Weights of a small transformer language model.
Size: 21 layers, width 256, 4 heads of 64 (1 for keys and values).
Training: a variant of Muon for these matrices, 494M tokens.
MLP neurons of a small language model. Each row is named by its layer, matrix (gate and up: input weights) and neuron, and shows model dimensions 16-143. Each number is 128 + 24 x the weight over its row's rms, rounded and kept within 0 to 255. Numbers have three digits each. A neuron's up and down rows have the sign that makes its largest values positive.
After each neuron's rows, "fires on" lists the tokens most often at its 100 highest values on Wikipedia text that the model never trained on.

L12.gate354:138119129144130148123127130124066149132156143137158123099148135131142111113118136128083143101111130111061100132124078115128163106147097138150146125163132125176125143133149168107148103130128085137107094141157111101151104141113103103111096146133125162119193116134140080165139095111121158112161080123107122146136141087106067079111127126121157146121106121164136113108109134103112156127129
L12.up354:131143144154158149134101111100105105165099126109169104115123149143149110104112135126096146172092137145068084161168125084102152123164112105151154149165130149136123139165150152144102129106116132177117123163140094122113099151130136115139127122126116147167180097157144120134109074081150152118125112062143154137092136130115111144174095140146152144123129156108123117091111108112095149138138
fires on: "\n\n", ".", "=", " There", "In", " is"

L16.gate685:122106120125163141114148129173112130127161195116135123122099091145081086164149129103112143132138074148089110112122153120131119137127139121163096134124117141130114106179106120119169138122130144158140101139165098085129118135163158112207133140103100107135123057144166127138127186120131124126097134122154159163144117115137104130130157122130148099133161138109114119112134169170140080093133
L16.up685:142128125129137113113104145153138162084130131155144102120177151128136080126176147135141130161108115128092099124096115108130136087094093120131124109143135114130115120118176152115108129115113154122102089065137085138084105126067115131111132157149135108128153145152074111095124103139082152141160139108138075095162135135099121121133139122153125140080200092153095130141122141166120141102083
fires on: " to", " into", " on", " in", " from", " of"

L13.gate112:140107150138086123111116151116167166128128142148134114126101138111119105138163137118128153148113118124183141161140087117164124120122123160147118126154125156136132142103091158107123102136113135144123118168097111129120104147159130121128081102118093134079117108148112121141138136154099151127126102139083140132139137115130160159193143139094088134132147077081072130139122117103136127128102
L13.up112:137144134146115142106156124106090132130133143119114125186096126125125075126161106137117134141121130134190090120140131110144104063092136101105139108138138177078144123166081147092109127111083117119099140182128122131103106131175140114109141165140110156079121089110120104124153125117096106133115121114091125135148113156129135143152101127112096176102161069088133125147153104112134088087091
fires on: " of", " by", " and", " in", " for", " not"

L13.gate590:099142113130113053142133133122152159145137095120115171118110137134113142116165074134136139146142113137141115130133121136178121152122120132121148108125156104124154138122097150076104099135144099071090115176133136146114096124084129103144153121165145124110118121133149115154097139135151115095132124178133158122083146099132107141150178174101130182109167150129140118096148161137150148112139
L13.up590:150099118155133120090110140178121108138148125114142116149130186100131127102126119131119148118120111115153119184120138147112145126115166112135163131122113170167148102084142126097125096108129130108114158079147126156139098108122114188109146143116132140145119143123110165151118146120165190122116121160126091117107145107132142166120150160120150068119124091127105127150114132093120165146124
fires on: " (", "le"

L10.gate451:116126114108136132167105111121104103130142145102167135108153105100166168137108126184133129071137127094151142123134104119160115124145128119153049120129126117105150089132122122120136148104160134110118151125151112138153134107127159153151105133132116089154127111144122196146149117106096133192062142112163139131127129142108133119121102117138142140152147162148148133147138160149130133110129
L10.up451:124083104143132167123111121136089104133154115107112159152120108143108129137129111189109093125139159088111145107116145106123129122134144158143098124103105155109121105161149116135129150129114136158155140077133133179139081106100146154163144124109079115128111113140121111107142155108147090125125091086146150136080119137126120100100096146199125151160147133153126136172170134115069149101112
fires on: "\n", "\n\n", " the", "di", " after", "s"

L13.gate501:098155153155108087140093096118109107110117165084145152128124112102073121144130139145150101063127072129148101121106123171141115087136129123141097127131145120172101110131113127105141141124133162090126118171121117112134148167174134120145116097155132129087125130131086143113128127130133133098149120074145131118117158165132140151169116114111121149177118141111128172117119145167139114172153
L13.up501:146131115111114129074119173166093181099150114171121127122144145117122174056108132098153126156139079106135171099131131114127134132156109151141131105153138124108150125122117165111154124093124162121127137137149106143106146150126110130136091133139166144184109117137143150114133144154143151160145148111163122081149147130140171141135097134082111096151080139075119112100120072148141135151167
fires on: " =", " as", "=", " and", ","

L10.gate223:107140123135108123117161118130080123115096127144166116168116137095129102078110137170099138119153103107141154129097115153145125114079119131121154116092100102146105126104120121079100142115100168091132157129132099151097111150128099091119168139142131114138088133118140145121100087146151153162129155147163115146126116117174090131157118125117142130096114088154090115136151147118083120125150
L10.up223:140133115119106125121158117132099121142094098117088142136136151097159118142108126114103115138107102181146126154137146172153115132110135151102118138118097159138111117122132077124126133129115175095168115137115058136083175153160140118106081108133071128171109119101100133144109163147117138116121177095130163102143120148138150165129100092144147123078126131115102133093147120158096091137121
fires on: "=", " (", ".", " than"

L10.gate602:128101127112124106137110139131146137123143116153118143114084124126159137058081121149159100148099121090125095141131111129153153117121092170095127089151109118085102138092158113136122190119119137131132096164207141148120126130074164171129119153159107128136148143143139154126144130152120127093116110136165156143089134103092124163136145117144128146146117107080136103125123118106098171138116
L10.up602:117134145103142113150106093125150120115110140182144131095139168126120076139100115109120132180137100125094103132142101141155173113161099137118151124148150151144116111106137094136097192110110075165162117098148139159106109134114141102168135132149112117139106120164185104132144094116109138118136129120146163112130151119152162152149166118149132144088108176182112132109137055097082134115114
fires on: "\n\n", ".", " as", "W"

L4.gate76:145115140119123124097123116140114113106156139104146134146176099136109108123108124121129079121105109182112112115132133107185137121111125129105108098129146115108157114097157153115122161095119144163110103154133157139108095146180165128102136121133141164126125115104157132159156143111116108132134110153108122107123135119144074105149198165118119080135116114121076126130101124144127067112122
L4.up76:107098141114098104104088116127119128094153137146134146094157098089161083106148125132091129161134150150114144103108096120156152176108111137117079105135113107151102120140138149116142155080131158138119155146171102126100078117130088160137119116092143153127131124124147079121131152095095147155147086147098198147148130111133091089119115103112091132111189112176127133144117106124125140142141
fires on: "n", "lic", " private", " Queensland", " municipal", " Yorkshire"

L15.gate80:123099136084122142138142098138114139170169165095090133117117140121158104142116116165070126101159143072083120063176146147114103130121112161156139115114162157102132105139090124162140143125085154102127136153122094131127134107114138119190133144108112132183147119122122094151105154157159149102113128095122172132114154100148100125121140108079131123138188164150116138098127150102179134114094
L15.up80:120079143133114097072103139119161127136140106113148186174159121106137134125133133129130119108098127130105110109157081128121146154096108063161129127085092120140078135120132143140154160094118127170130105101101093130144158140131105117110108149123118116136152149143131144139156143180095106165102130120137150108164140141151126144150130143117161125086160142093185147161132171148133063136107
fires on: " on", "-", " of", " in", " to", " set"

L10.gate604:117155177136164142170121112109140112126130188090156134119145081097109127110183123101151139131116110144099146133147196114105147126136128126125102129108114103132136067127105131100087120113111125128138144116101161116120113179153079085116130081118129141139123149115099139153108150158108116140124104107130120091140182133111148113133125150140113136141087133141116136215121122114157131082111
L10.up604:136155102138130102116142119116112106114138105082177118171136121136142162157152169097123157126111155136124137131147127102150166164144114117126125129114153124084098124137175134137110129168121151104148115112148134108139113117106088072144140107133122125077101116102124101131110170138107085147092155129129111126125097152128129161144097115116108120151138146091149116098095062155110142128158
fires on: "'", "the", "-", "igi"

L13.gate160:122140148125121137153146163162160181114124083129137136133117126163107154180097129168101172097137118134118136134132119153098141159114100163137114138105133094086100087101138147124081100159112129104169155170158128103134101113106113142107133123123097116111097141151140119138115143116137097125119125086132118089195122137155090149165121140102131158107144103123154163122143123135095128108112
L13.up160:089148132133135117113145089094116132119135151071111107122119145141103113097090095081077138140133143135134116168081124085153107127114105146116145109117133089136137147119141109185150119100120183124123103133177124125105139118154139097110129114115152124139118113128136145127136110134159148151150131101139076148133128132125119129137147137066106098133129175129215106132139180140116119164167
fires on: " as", " conv", " for", " if", " under", " at"

L17.gate260:137151180121109171135152159163123146113137155125141150093135163116104157146200134108115083128115148108103104147142095159127067101142127133119117172156140132147139133150153078124163128163142134094101169126144103113139110103140178111109139127108125101126118150099137107192108132144125095121097126140096121161103102107134145186124141154115126155129112140108153128114169154128135105093138
L17.up260:104114099146149125148114111123083116132153120124135061136128134167119065091088106125123100103080122159149152166102121131088095124096143136111117120153153146087160133118114121105145132130113118064144138113122111128128159138143180143143111053107160108117124149140137126142096133144187109100133113093167168151115143137157137105100149141113140124144098094103140118172132110185141129092141
fires on: " (", "-", "si", "ori", " super"

L4.gate596:150086132155122117165155144151164138115139128145122101116119065118083119105079159168132164148111121094119123159141144128104172154134131158156123130156096138134103116120088150141162150139109071109124099107124140108122098121109090191157121109085096173143123154130152095166136154124132107158152108110156146099086097152135091122146094148129124104117140157141135133124142112128119168129129
L4.up596:112164095106117085112125120158122122103109160084121127110095138103136110091154101161149108148119114136145148110126185096106138141158135163114117142098174154136095154129122090156135181155147167132149116118127144123095119152150120076151064124134163145111120163117118110140120118158148152122075101148135117097114169143111130108102129133149146162112123153101111143102090088129117182114108
fires on: "do", "dr", "0", "li", " 0"

L18.gate334:117161146137137127093118166108164108066101076138080154140119119146132151093112134143136125141106128122100126177131131106164136120113117102099080152125148149140111147115137126128122148107141163138110117112113175127131113107123124172118123168141158112137091117137098147140146108171111120116118077139136140094132110145151131101124086127144116113173183129119118136113121134125103163162157
L18.up334:098125139123136100119093117131134151139133116135071078148132110152164134146130131112143120121093129117120154131130102143130113108106103129088117171086154151096120172108119144125126154139163132114110134117142158126139153117139142128128136143148138115096122133104132139150173102086135150108082149128198148108146127134122119104146080115092075136097169135114105149079149124097098116173120
fires on: "F", "-", " and", "g", ".", "–"

L12.gate179:105094113090138146114097158139128111138141159106133188094092066138113097175128109132132179091147118129107136105127143159112123125157130123134109146159108135133170160158132137130107101134115157137115123117128097186146154154165144160138103158118137127115176139154120121077118127127122106140134089130170138152127085070125097094145134134098138106133137114144152131127123173151170131113115
L12.up179:113136106146148135133095108126113134116111123121127138093143107148134118162172124117094122164116145098130163135179133186109113125145141101119122123151088133117141142146126115117122113102120168104169139112115126147148138123135126150085102114128137116147145109163140120116103156094120169072123144114087105156131064131171110108131156137142097104142146119160167083117116148117143136144098
fires on: " in", " on", ":", ".", "19", " 17"

L13.gate174:111093113079126154162126187123117131127131167116165134129135115117131126108100196143108144093131078125148121147133146110166154104157107148145115119118101144144120144116089122122112155133117174115113147152118108132120113150110087138153132087110185087115101129184140123144105179119143111137152162103172099118137069117183135144090140141118117148152114151137144090108106132140139140138113
L13.up174:127126105106173145057139114108114116128142145107100132184156106118090120131123164116158103150138125158135146117180120136104132120118160120104141147121146156152149118122149160057124130080103139125143128116079109098094154100092095147169134092078103092148147125150127125135115123146144108096094126094105105102112110107116117115131097110088162165081116114121157139127134156128140107119128
fires on: "=", "/", " of", " =", " '"

L18.gate638:092138177125149129108109114094110101128119161120105175133131114100111124096121138093101132149090146100106130193137123155106139133096150143122102141162126089150129140109108127093160121136110154126097135158130162158096137114096152110137107133115134126129089087125133155150150092117103153098102099143124109104172132128122168130112092123133106164138111131111130108135111175164113095132131
L18.up638:136143100166151138099140143133121149137173149160157108119120137134104103142149159136149102105120143126121116142175143124127143106095112163143125130139114148127155123151103131157173117165109153062105138107112136142121145125155174093179134151102146095120110122106166094124163129122107112135127123160140123123124116134126128103137084153115096115134187160148123151100123133140096057146124
fires on: " \"", "-"

L16.gate269:125121126107103128131118136142109156156152112128133185141139179114100135125136131145137164136130158077141174155116142171114115161147120184143124123147131126086132121145135159147167146126153132121120188136124142173138109082102169136145113125110126108137110117095093155153088127121147123124143139117144081087131099149139126096139076114093118097102139132151167113096103099107090131163151
L16.up269:144083124141075125158124152111138156160124101084122159128138139170118160147184144136102131130146120144102123103114156143116120116156120120132102135133106160142145160142133125119093112121111120119130156089101134140169124112154110085107155129139145101152177149104113144117089153106157089125139076134126129099100148127100149152152101158148145096160172105132099151166128089126090113113154
fires on: " the", "-", "\n\n", "="

L8.gate630:126116107085176131133152108154144134134134150096141123123068123137162116129127148126088133114152114180080124142102143133151148134155120115103133132112150085145173130131124150150076091102183125091126124135126192124071154161137107134120149151095142138124086126175111126129129177144129140177140140113148155112101111130128123098140129157125110104124156126115138138106094101131154089090131
L8.up630:123154144075151087167146156127081137143147141136101134127112162148117092151149107108119123089166137159115119139094115092134131131140115122092102089139140120147176136126138123107100122131146146106120110110110146084083143131103116137207175135096150114151121131137145140144169175134164157140137100138118171095128110114162146108138095117087113133125140114165156126129108144150123109148122
fires on: "-"

L17.gate417:101165156145109140148141105165163141103120094169155167180156121096142148090133155113110120092129116158091137119138169107149119164121099174157151141150153146147126147178119131116156130138143170114131165123151125157150164088126190108139155130138138143137116146165115134099144092149161139155126137106137118077145140125122117108120192150123146125117134110150147145126152093149122125159102
L17.up417:120142159114119099089157114162138134154112141135115158132120119129091148152133112136161143077148167158146134108160153157084122178148072124166106111137146083123138129148144119123142111117128140130155120127171135077144131114184149098082129096122103100081105165137160127120142116118150161130105124149150148143088149161113135085096110118146173136128125132130133153120122120168067162106158
fires on: " 6", " As", " per", " as", " 1", "As"

L13.gate346:140134117103147127141154171131135127128142122111099160119117129113123119110176151143094161097135141133139171111146150126124123110124169132158125121143156131133162166181145102156127121126104123103129198134093105140130184144121135113097094118095133103088128196127160103150082117139137139060107155107133121117107141136132095122134132081121150107137143154054110136126143135174162138104108
L13.up346:131089100135101113134149152185127097107124089127146142126114143119149145130129153132114120138138134138193137119096113150110137119131154153125149116128151155117110141175086114137125095128148119109118122085156154087127132118148130136104128083130121111119148105122097165113097159124123111116139135074159140173134092134156086172123126105095140087115123170115159140151140138113098141115110
fires on: " (", "-", "=", "\n\n", " ha"

L12.gate110:108123102109112112146089105167130106099108109119099151134087127155115094106153190123101127147136130127111118094127168137096092136127088142080112108148134120144132170167127133142141191165127130113126138142133146111113125134127154114130131149102111094079161158069111076127144173140122107094107093086143109166082109117120124099116124127160109152150130121136058104119132140094092144129132
L12.up110:155142154096111130126074121180128125143096103107137129138100113144092128117085126129119139177125156084093082107131119151118149134115083107159143118131114156114130140149166123147086129110108099145164120121127181141119104141116178077127148131109146146111151110133143189115117115140126100119103121146133136142110151164119124135087122147170116117098143159150165111120160178128108133101159
fires on: ";", " have", " had", " with", " has"

L15.gate524:124133131145166170148114149121121131147143157127109151119184092113170107124166093131119148146135117107103107150079160158127131080089145128136075111154126122111126124121164139139080100185138121113156142180076176142097163095115081125120132126130110132109186109114086116097080099117103080113119132137113166098123098158123101125149127138153173160111148113129106140134168109141120141155114
L15.up524:126100136125111116220101128164134155155130127111096117134123143124128136106112136175162123085122144108083105115128115122113132107155106081128111104168141124126130157157096118133123073102091117131148098161139130131165113088109088154172171143179126157080141081120139113123095111142120136119140114121096148113094135108130090122159115128150172079089151123160164122122128100149130153101138
fires on: "-", "=", "\n", "|", "\n\n"

L8.gate636:113181097173136150136103174150114105116155140127096154157108106102121114067152130142104106124132078113159142145118110093121101111129167083106140145142151165105124147162133112147083146112122152089111105140112144124116153121158180148133073110093104103080132143137143165155131135105121130148133148107146123099127136137105155109125126156129130132151147124148145140170137126140136164121118
L8.up636:171164092109127113131090176126159132127147139130157131125100120138109113135132135143145092108128106133120107168149081146164093104149172128092147110131101164127136126150109135104125186135093104104125118162115140098140129153125141156157111127123082127125115104136147155158140122084118117121146143133146094177131089156090137110121191120154096122117131138137182128169138103106137120128175
fires on: " a", " an"

L15.gate254:137140103131149129127173125144118102131065148098129141147152116157132149084140137128128157134128094123172191099130139182137108121097089117123136126109143130113117152114136150091149139162151165091104157093092164103106167116135127076140119142129136088087124152078119144127114119099184112114145129135127153108113160126144104079117143127107129133127109104149109089133162117126110182122127
L15.up254:104165108175154131110133096134104120173135107123106112088131147122172071145169131121161156152138115145132169120115128121153125116113154116118143152130086158114167143088103120136115116142118082148191161111134117160112141094134114153127119095161115115134168084090111137147063117159096144091101169115130157125102143091115078097149149109138140094136124126121136157123106120135132139097135
fires on: "=", " ="

L7.gate214:097125149129114119196161120130147120120180147148089082121140112125172094157114164139137098113102098107128141124147104125183150142159121122154146112104155118148149125093065140121142093126101128125124120120135092126136128122111150136121073116131139165143134151109165134170139105140155184155110106145107130151157166085107111071131121138127133110138116123115118153083123118174162121127159
L7.up214:043156145148095170100144102179139121124117095111127123122127115173142127153110117137183140130157125092084159094130136119148117127123143115134127151131111084120127106112130126183125125169132139134147144096094109143149127133128133124134126117169150126107156127118148134183116079164162126158116116124131134120121149114109135076105178127172137137180128173123148133122125134153116116154179
fires on: " de", " De", " des", " Des", " t"

L18.gate7:138079141154113107128145132133151134111126118084122122162150118098148137135150129121137159091106158109130110150125109191090170113149107102112112120129118108151126130143099162117139140118144143106123117126094125116142173115084184167190158118130112115123133107149154126149152171108123091101129110133125122094145095102111105115136159161141145111133171133086132136151117153154133159174132
L18.up7:138165174094104119128167100159084132125148098138147110126108111109157095133130189132155109090109141131096140138110123145114092109122118120100132145163142154107139133117147182093123142168129117131143127126162117144165127120126119144093146123119124123150104132136130098151137140108104129129093157144151122094121130134165099114139113144177087087125132114122120107163168139129121136161125
fires on: "-", " the"

L11.gate200:137132092149068133095109183118170165143152104104142150130106110120087154124096142133093157160104114128089144128166141138138093086170150106139136137116148153135136145128092185145124166128082137127154151128149148108133114137168116117131114123139100149117141193134089122103141183151136122079138091134114119085103158108139087111140119136158097121138109111148143166149131155126149158167106
L11.up200:122151147118088137135139110110100129151099178123133148140138136127169078125116139150103120152125157129091128141148128148148150130104140099132144130094114133133110116106137147145110122112164074117094116125130145118109104150142186128107158156087115144115138098173149151153145124172096101117126115166114113126147118137144130122092138134124120133174113110110112196077099152123162119136195
fires on: " has", " It", " have", " is", "on"

L14.gate370:139160106101145132137113153171089116087131147129151070137117161171118139132117123132149152134116133105104168128124141172102137123144117147095142104131151072112122107114127086109180146100127129098109124162106123126126102147148122127120181120131139121135114107136110166108137100107135136104143154158150114108133096125136146105118091088138159126191085106122140156136134148177126132151131
L14.up370:124128150205130138121122134149130109143105155206131120081143166185142142154065140106133119108142118134119153113144148136142138196132103100135140165128135098115142133152163111173107158084126126103126130115130108135131099103133084133110167158134120108134148122116088184180092142124112168139136112096155131136108116116124111095151084134137119128129142129113149103123119117151153142135131
fires on: "-"

L14.gate109:160099141133170156118133150147152096167131114102115189115140161087124159159123117138184130131177116092068102153108155158118121159148124077129154134103085149134133129158125146129163136092137146114147147141130141119074144136123121160148132073103090181125125145143158129091129133150144087106064149135142112150105080111117135136152118160122124137113126111142115154090145151165141158121125
L14.up109:122169107097116160118116138139126138098111161159116150131142134070114120133100100137108153128128150111106171158124140160153145128111126136158077170136126144152122138135079136137145116144112131105137094116128133087199131143098124145143132087093133098113161116136111122150131126126115138082128137085119101103132109105157094086142131127124131118167111114158148141121115117116113144166109
fires on: " 18", "19", "18", " 17", "17"

L16.gate68:112150169157093138151147144163148117149091154124118149105135086097136140139133099139117109160109133077103121119173131145166162107119115106130125162139117114097138133159090100089141084100061124144140115133141107145114130086125113119141115097120128148168114087103134132112130119145142091133096150116127113139142076148159140178148117132131167102150146153164127139115165137091118139165158
L16.up68:108096142142129173117091121102078092116135149147140126181141122120095123113089131156138111119136149154139116165137103097146143095115174117135115142130123139134096086101108107080128132106109173107092126156099142139131137131190142153126140117125090124167098139167138122102127141135142144125128127080156122139161133143123191113126131145127139113123163088100123094101111110154142093141137
fires on: " (", "-", "'", " west"

L10.gate9:150162126148100124142149112125108157159135126116149143138091092187126170129130115136127065126138120114104126139133134107140102090095146131134103119147140089107108145102138127160090156146123151107124164170098158127159080156095136156139148156163121115116138163136126139182146123126161135128116112173165159114092140098087102099120128107121154167135125121105130115131152133150139144127116
L10.up9:117131111110121167149128101123146098105148134124112095116129128188115096136182145188093085124109144100139152123128109099123090120137075115102120132137157116133088127112126127162106121140084138070133139121100095137059099159158157112116125164150145157099116118084170141130172128126127163151117136119115139121177119127110129157097119079141147145126132113139114133135141096091133112108128
fires on: "=", "-", ".", " States", "\n\n", " Federal"

L18.gate139:114138156169140131133101156161089105080135182060098104156111107141118065123112135156109109097132126124085123147102144111138139123149142142121082128102163089144109123157119136053124156097142143140118124154124105144119182119127145144134065118145121137131104113072148152123097126136150152139094117135107138142145093132156157112149110119093146109117103155152143124098115096099134133077144
L18.up139:151105102154136105111121147118090113142147124115124142130079123185119107083126166180093062118115117151168102101153138058156125149114131123101115114131097138117093118102075149100142155097099070130120159100115142114129179121152127155128106128140146113091134067087154124116085129127085151107170139141104097133098128176118134138122126123140122129092119152145099155108140129127140142153159
fires on: " most", " and", " more", " very", "ly", " a"

L17.gate296:083085146125143147106136068146154171104134163133148133128125109102123133107108122101135108120118199110144160126122092136149134089155150129110136133108129135146156110134179131151149133119121163150148099117117132145107135109139109149143094112155127145183140126101143157102125081152132153165100107169149099124154120146120132117123107142107128112094105149138156131094150144113129122134171
L17.up296:106179159189167160193131153153138131091124118141137120145161085147112103136129116124150138159139127140118114136136147157121108129121130131110129156077130112118147108141132126149164188157119126125113125099139132152115131144112060106099091126179155097106107154131095140142110110118107097089080112125144144140111117118089116153121156153143155137150143196084135093141107148100124120132089
fires on: " h", " t", "T", "W", " s", " des"

L13.gate311:148081115107160141128092153180098092118120129107138135129147123092161119100124158113168165111152151126088130126089176118122121137176101103107133086106157143155167098138129057100097126125123132093092129115154146123116134122135140142106144110117121161137109133118150120132167131137092094122126086120108144107130139152089156105165096136102118132180105076160149141169104116146124128143107
L13.up311:146137144117128102124135110137142167153129163164160126145164153155152145161082127116117126130123148132085148127174132104129126138157106120118107140110148140127101193146101168151111155138128190118130143166103105146079107082124137101104160071097145143116098109112134167166155157131155147136104130153169174166160146147086152122157119092091106125142095124175152136142120154131139131163153
fires on: "-"

L17.gate62:163124153125159139098100139132142147137109143117149110145132161145092115133125148106101132117167120083134100148122144066143135078194161142166121081129117156150145118133094138111119133104119079175119129157129071148151125129124118105175110133138158121108128123130121108131136117090139130141154138126140133106155155140156080136145128155148089173144185135143151111137184165128095141136133
L17.up62:105179143139126088105169127127109122114124138139170125116109087110140136096128137131103174137076103084152090133141167136104133129145138140130116138140116112112117110152113110097119138117144099141118122149102118148097115123134151141144152108107107143140136113104130083142184172113145117130116118105147140133152104121095137119131093141121122177127161112162099121133148112097064112103097
fires on: " for", " in", " of", " to", " on", " |"

L14.gate613:149113129149150149158162093130153100142146130117106108129119148157120138129104146145134139151140108152146160171104133114169139120107137115136177151145099143129128151115085144145162155131135138091115083130172146143135120159062108110175158103104096109117095114164130123080127116152113139128123142143171109109145134124122086124137142136131168130155143145144111178135103143134116150114112
L14.up613:151119128133122129124153150116158171127150161136119159163122100092097147089098093173113143136103163132108134146100128140124148119081144139169111096127148147157125130116154126152115118096113091152128124120144127083088182107092162155125077118135111109146158101115149133168158122095170095110125128148067129143079118126134088103123126084148158114129100134109127173123098161106121117138115
fires on: "=", " Pop", " rev"

L8.gate475:142113149094128103123120133109110092098078146108138123135165087127136180179149174141125146091094098142131137158176106137108134136185125141105139091148124081129111064119103137130159112120115139158123108133099103146158141111112109130110185124155115120063118114111134163129088102156131113105126124182134153094126103139151087091130130138118151115114139103130099131141139130159128158080151
L8.up475:106125130174124112110134154105130104123101097092123153107142154089146119120104151110116086139099100131115116148122162132137130128122121130109126116176171118126145160142117131097130108144099130093163101132137146135102122088083112167143156112156096132170097121124126104130112093094122152119114132140103126054115121111133102108152139131142136092090160111089116109112124118192108132118147
fires on: "-", "iv", "re", "ta"

L10.gate14:120121121154103127106107148071120138117146136135148145121119109073112100104077146111115150142089096097158146142164129121137090123086113119105081138127115122107119117068150177079113146135145152108127121129092112124116109110125054133149150132123159112141154128145140136156143108137112127114088120075167099115113198141126095131149161126164100152139115142133094136171142113088128132124172
L10.up14:137134134157138057157134153126120122103131125117122127129130134132158103141139147164127128110130102141137126124115135103105131144144144181109120102143100120186124129138089112121108105161139110141110117161116154115134108108111079112121150124143130120144156127141120197093125146115144165109132087080141136148111141132134108166127121126164132182084159154096149090157148122122102116136139
fires on: "\n\n", "."

L7.gate364:133139096147119106141171084086117112154128154121147133136145122121100179061097097148128088163143072158114137137121123163141170153123109167135109095121102125185102128110112137126103125115142094135115157173123127132131117092132116128131134114144137139145130123167107115206138135147128114124158164102104117136139136107140147160133155130122161137167110140116138120176154118111149106113126
L7.up364:118139082149105108115147161136103103116167145173103138147099140149139117100127092124154142160106132138129151128091174128126138120102117147127119137098132132125105166129121143136143126120131144151088138102180123131114071163117142123098137108102161103151137176094147105123147109151142152113143157147152112089147102090089054140145149145131150133150098135091140167149149108127096144144193
fires on: " =", "ric"

L10.gate288:097117121153084137149115098104139114131074154114121161118092161148116149090143141136104125133128122135088161142117135128139172128143107148144107123113097139159124098157109142146125161091089125125160148123141142102151156122082115100175125097129144165122120141138112106120142099105111090133116121114111165085144160162118123109150110151161177154073155126139144169134091139145101110112132
L10.up288:180085108112091099133133130143117163180150152115127131116133124140152141108134097162162117134152123124112140114116137126114163076136157169128082166182097132132129126129121126126144108125126136126105113094191100128155150105144129119125137161163145145113149129132115118112084100109140161162132125109120118132087162112129112138151118159107130121120135151121104168138107136156142144144092
fires on: "s", "-", " that", "=", "ept", "ce"

L12.gate198:102165090110112095102079133134123100156122140129144134134146168143082140097138095088118124125125161120200096134147114162126134128129168155128097118141207148156156143082132115105111137134132116090137150205138127093141134152134102144133150109144132107124079136138104154136131080110124155094120108108131159084169125118156107133126127118158143157122119164118120159166137143157161102133184
L12.up198:129130152126102123100091121098132150152069118118128133140141130138126167111161147142165123069138137123134091113173113070146121106099133133155113130163098134144139160098169127062142121154179151130126156124134168141114159140156158137135161149151136134134132119168141105105167167155149135136136118150146191144122105116165160126130128148138114136128150136163176124177155121167094110129165
fires on: " and", " on", " as", ",", "–", "{"

L16.gate140:136095106099132163128133107137124176128118112087143108079117128136097112126149109140145162123108130091120123118130105060116118149127149150169169120123160104191146131109172163099176131112140116118125100110112117154134151082092128129164132109131085144130153188178096137140164105125132112104116142116117131129125122146145129133161164158122105167086124161132161165116145140160101155121132
L16.up140:100136136135081097158131062110141118133108107131114075170080144171122110100147087132139137117096167155117108124094111139122094114129113096149160125160143147140147137116158149117106112154100084040103109119115120151149135135186135124131162111141089157110167127124126167118104139107145117159116110121126131133137150151119112157123163169088150154142095088139152129161133097154082145086141
fires on: " he", " (", " His", " un", "–", "-"

L13.gate535:138114124109105073158178130114151167099101135115106139149098168138149142103139120188140162186117097157113109136154089125149153132163105178120138127112129100124136111150158125128112159157119148139107107139112126139117117121115135100105152119153112144068104140140133137126122118127187112103133130141142118170091086125152114113102133132123160113152130135178152127116096198114135114098095
L13.up535:188145130142098117119129132097104105096137134132142158136135136100171122109150120128115121126110097085129144113148118165167176150153103141108133146109117113116133136132127124118144122109103147110129123137126135145095128197167097136122120087113151229112126152139105168140130126113144120070162110113101138123137123131169122128122158112155138097152103182164080130132132125130132145120145
fires on: "=", " =", " |", " ("